MLP neurons of a small language model. Each row is named by its layer, matrix (up: input weights; down: output weights) and neuron, and shows model dimensions 0-159. Each number is 500 + 50 x the weight over its row's rms, rounded and kept within 0 to 999. Numbers have three digits each.
After each neuron's rows, "fires before" lists the tokens most often just after its 100 highest values on Wikipedia text that the model never trained on.

L8.up911:408584525486471489498531503483546537478487470560435482509519436557482515484578477509481501558541452513520569554514456462437538499527505631491445479493461509583615430485526527471433526542421466489549465549442549502518535530554495453468491482606473481556503514422491586561483655588560463633416459472422539550463560570575520534487534522438536468413487479490502402437454450390430453519531455453487556464483505597433552531465490470409537481539524416525461487448500484500558491566463513
L8.down911:479577396477389533410461456483485486451439604394481572490496555563559380545555544598523546438512428461567473494513494538417448437532474429552541493577503572583547470525438551505496493451488473574541500441539529474449539520580533530562557486482513473447408501584529457462515497520563535530487498471468536576509487515468518517511375555451536408567450549557467471447521498435542519456548414444545568470440452564473513542505529513460470519473538456577459478510452565437519524500589441
fires before: "2", "1", "5", "3", "9"

L4.up645:524520557583519490359473555477532483506525441563501531576523475374533467472541502449526425504596596458529449483504527489623477409537533484381483455542463454473440526509497485561480596495467504497459475463429571422509519504387499456428496533536482451445560525508514485492482488483486547494423456463523478522424544523476533509565480512522438490494522453466387535517610470484447508585447618497518491489426600478472465531448534487542436587553586529430463513468481558546505516535584600
L4.down645:505497489469536539545603432472487351463467569524479493499512443573459550552458594535472512471490545555459591569455505474421428510520511510433514500487543441429480614527419522497509475532542560548466593595455445495422440388486418410526557526528498424524471504510495491546540470494506509530488538463448496533568524429491512386512498532525605456503512520575528409459505487578480586479549533565421479514446423494400585503503537501504508537447522437508501550491375546520571541517547491
fires before: "-", "|", " ", "V"

L2.up704:500496553566513339427447503455508566567464589460516537386495574553548417448485615467545494515464480471480418537437512510580530516405585536505514449447437502433509397533543463522481570474389553519469472448487554471491515514504487594433512406537488508559502546535584527467426467540447540478435485504506550475519549459569423496446453549482540444553487512478474547493596554470509509497462494564428403477464447478458507498555517565511468533591530546448513515532549524526508575582596502
L2.down704:586431524462481517444560552473477451551401565540439507469485570551593512561381529524534543475520508497442470503468596564537543521492495491459512517482476543411489404526533494479420515440421569534428450521452489510567451523505474495514528427590462539539398453529497523459394450446460553408446513495515495483501494485623505487560414426542568463573466532524559487504606547570474529494512453475455530487498480513504501455569370502461541540575497475482506483467488575542474657559507452
fires before: "-", "|", "The", "===", "M"

L8.up289:504408487437554494476571523427550546521447507579590531526539473457385513506510528460470555593614475451537466456517395452516522428517588544374504616485503494360429527405491500498488518485449427502462443487436531634505541518542437491502545422558507508497520538417450551537499528525506475557470528522523475440502394579473563534465501440456550557468473461582471487533500552492416503540463481559481497520592520524553461525539485599522468529509475454541458517592500498483437475512569500
L8.down289:446435563473448527553536476446524504499519460587526514541382499549570521438476490549494583535509537586440431525504467494530505496516564500539520421536544491523624460431444554458553435502362451532453523495521475473489538499572446504447477535542458461547456522472504546458481530475523570453547552570488494537401449461490477432462471507566468547479459399483526483494540489463465446443481546547520393487626474395425573453535541500486478456501588598587395514480409526583522452550563498
fires before: "1", "2"

L8.up736:450515483528495443461490523434513499459565563474474487473557461493578512518507565525546490525433583411575424519554482573503486421501651496429520541531492543519448550509575467479547510479421503433574461421461509591469476474449497487500511465473514480428456485530526439544465479498561554468385442577559533529464506539511553496482415524525487457477556516526442305506520504461460542528514417543537511418497548466548567516481532554497469584543564477494461583554503560653534519547596516
L8.down736:550458504506556474534499500500507409469562511576456482449532471545542468601530486492485461502568517571570465432487552602601514485513486465458577498456432486481462457505515521575475420432429481479516452590443486556439481406385489431545512450512515522527424586488463443508504446486528496463504533470562461477591564577481441546585525436475489415517533529512609380471587534590474484443536505500470491531505484498479609407494536469458473529559477503524532503477502586544491649436475575
fires before: "-", "$", "2"

L4.up478:512421493521495446384471577500519514503394577524504458555529510397538492471502554438543421490566591491572502499503505529593532421465526513506472443538475522444437569459514516560467528498462494474513515448506534444485513533429468503506512487591459490437480482534480443535479499521520558482431496577509475464365504457544566566576464516477403512528526465461330613520581602497460508476408553496528437453407573505483434512516466531523413543451544472458431458494512520527600491454551580
L4.down478:496510449469546566499507546450533364458490575551450449524432499502555510552487565579415491532486510587394537599482525459378415469533466550458552446474537487399539515564445532443470497502520551517464664602469429540466465417439485509512541491485492514553450471512508457454482500507423523555494555464418506458583487460527451454478525574528530480527482469519505446452524506486527597450571597512445514457426414511470596517478493466487546506481523457555539629510479468504532567575480519
fires before: "-", "|", "2", " ", "3", "V"

L8.up839:484503464466575474411539549500538489533445507458495512468580438487530486449486469469514534485507481472594514528486365554467473467516523575553443535508538541415575598478444599419514435527440533413561428531508492556424507469539425531495523422550486503492528557471548591481481472451636528533568469497477546527487473537565536470437499485456496528391443479461323611595542543426454504558547491521424557510536523582497500535515534451492451424497514522443543482540493447488524409477486482
L8.down839:528423413513505464424420552390498480479492414527597449549485479458431590584517525560494537505511449547425596525401485482532512497534502541436560477480457516573479430420455416468524497440491447528533585501519563393488424521517635552497399549600528526538543495572510500487464522530540556514537452506517573498511553505497428424555500531477406412485501495523435487477452434443575418511408482509579461517499509587487504530523551432555546491534519512586434456544504512500505564506496502
fires before: "2", "1"

L8.up137:494538550534523484509527496492499550634473558456438452468547506446503501567510435516544482554491479530477509501519505520516459442593541454442518518505433452505506464407571579493448423567453531456430481576467603590564519466449438490424542405559477468477533491482541439501510528482467484472463464421528523575474535514506543549464474447574466466516439545506424390583582547479457523564489532499612465383497513583403493549539507479550398491461537508447480420524623581515520503547609490
L8.down137:495526529539551415540611438506516394498508558511443442403522588500498433516511539544518501517497500461479505412548506464482459523593567399460509482534355477483454476469506513467526493498394437454418445445538520456462513484433460516496474444540480537573511539558499504468496472471607556441489564411475481566548600522436518484527449484477555523630529453583516410392533498550563452502492551494498493501525545609430494475528475493475555506486503535601435569506489473512612499472592523
fires before: "-", " the", "ellow"